config.yaml
num_hidden_layers: 16
hidden_size: 256
num_attention_heads: 2
num_key_value_heads: 2
head_dim: 128
intermediate_size: 320
vocab_size: 9189
hidden_act: "swiglu"
norm: "layernorm"
norm_place: "pre"
norm_eps: 1e-06
positions: "rope"
rope_theta: 10000.0
rope_fraction: 1.0
qk_norm: false
attn_scale: 0.0884
bias: "none"
tie_word_embeddings: true
parallel_block: false
init: "uniform"
init_std_qkv: 0.0414
init_std_o: 0.0
init_std_up: 0.0414
init_std_down: 0.0
optimizer: "muon_variant"
learning_rate: 0.0176
lr_mult_o: 0.732
beta1: 0.9
lr_head: 0.00888
max_grad_norm: 1.0
warmup_steps: 200
schedule: "wsd"
decay_fraction: 0.762
decay_shape: "linear"
final_lr_fraction: 0.0
batch_tokens: 65536
max_seq_len: 512
doc_mask: true
train_tokens: 251100000
max_steps: 3832
dataset: "wikipedia_en"
MLP neurons of a small language model. Each row is named by its layer, matrix (down: output weights) and neuron, and shows model dimensions 160-255. Each number is 128 + 24 x the weight over its row's rms, rounded and kept within 0 to 255. A neuron's up and down rows have the sign that makes its largest values positive.
Before each neuron's rows, "raises" lists the tokens whose logits its output raises most directly, leaving later layers aside.

raises: "rop", "onom", "umn", "hes", "he"
L6.down219 [148 173 123 139 147  70 116 146  83 122 117 160 126 120 136 176 104 119 152 128  97 100 130 108 179 186 165 146 162 138 147 133 171  89 101 107 116 171 142 145 141 107  93  95 163 127 117 131 146 128  94 159 163 121 132 148 149 121 161 138 117 103 113 127 106  76 111 125 141  94 149 114 107 159 117 156 145 109 182  91 163 113 135 114 114 153 105  87  87  84 144 186 107 124 149 133]

raises: ")\"", ")===\n", "\")", "ound", "ings"
L13.down287 [164 115 127 118 116  89 120 160 146 150 149 114 102 106 102  98 158 114 140 105 125 154 132 102 105 173 176 132 140 114  76 130 127 128 116 103 108 135 138 181 118 113 139 137 114  98  96 134 140 119 121 136 140 142  99 163 107 133 152 125 133 100 138 145 206 115 109 127 120 136  98 127 131 124 184 132 145 139 113 142 125 129 134 107 130  90  77 127  83  97 139 189  97 104  91 155]

raises: "ability", "ables", "able", "ably", "aster"
L8.down256 [177 123 108  97 100 154 174 127 143 132 102  82 152 110 116 135 155 142 119 134 103 139 132 128 137 153  97 126 118 121 131 145 102 114 181 108 130 173 134  95 108 113 141 120  99 124 134 154 137 127 115 133 137 116 124 161  83 107 122 129  99 119 164  84 141 106 170 143 116 135 103 126 138 150  96 173 160 122 132 106 111  86 133 108 144 117 117 120 100 105 150 162 152 133 129 112]

raises: "ie", "ious", "ee", "ista", "ing"
L10.down179 [139 105  74 153 132 100 173 134 113  99 138 131 127 118 122 139 151 123  89  91 117 117 128 137 118 115 122 116  83 124 129 113 132 124 127 130 107 116 164 169 135 145 132 161 160 143 121 155 139 137 142 170 110 189 143 119 165 130 154 128 121 112 140 118 130 113 108  72 155 139 120  79 139 145 125 137 157 118 153 109 114 116 103 119 154 102 116 148  92 154 117 123 115 115 149 161]

raises: " May", " August", " March", " June", " October"
L13.down176 [109 127 104 106 153  68 117 125 171 124 189 112 145 119 136 166 189 110 152 115 139 139 106 118 172 157 150 134 124 174 161 116 140 176 100 133 113  71 120 116  86 142 171 156 108  91 120 147 151 120 136 149 147 125  96 130 112 115 100 132 122 119 146 166 144 161 125 112 135  56 150 139 132 148 165 116 149 122 177  91 106 138 139 112 149 133 111 112 124 146 132  92 140 120 109 186]

raises: "ancing", "ance", "ances", "ship", "side"
L7.down64 [140 157 127 139  93 160 139  87 129  75 137 160 123 157 139  90 135 105 108 140 115 159 162 119 128 160  86 116 133  98 136 107  87 141 177 126 102 158 165 148 123 101 118 112 159 130 164 168 110 171 146 105  96 136 148  88 129 130  95 170 149 102 125 123 135 109 100 160 177 138 134 127 143 116 147 120  84 126 134 106 171 143 138 147 157  70 132 133 147 128 111 123 160 119 126 144]

raises: "aries", "ary", "te", "ion", "ational"
L10.down148 [129 166 104 140 101 124  98 145  96 102 148 160 158 123 120 121 153  96 131 129 130  94 151 124 135 144 125 164 104 133 138 129 169 152 117 135 146 160 106  95 155 159 131 135 117 160 178 132 173 104  91 173 132 120 141 140 130 120 109 146 164 126 118  77 111 163  89 105 120 171  97 117 112 134 114  88 142 146 100 111  35  89 101 101 121 152 129 132 136 102 111 163 114 127 120 147]

raises: "ty", "ta", "da", "di", "ts"
L8.down165 [139 105 152 135 155 151 114 148 122 115  74 123 144 112 108 148 149 119 100 113 154 114 146 104 120  98 143 144 159  84 110 130 170 135 113 124 141 138  95 126 142 107 148 129 121  83  83  84 150 146 151 119 125 140  96  90 125 139 136  60 144 158 105 158  84 103 106 127 103 105 140 127  96 132 149  99 105 112 114 116  92 136 158 135 131 153 157 117 128 150 135 155 127 115  90 139]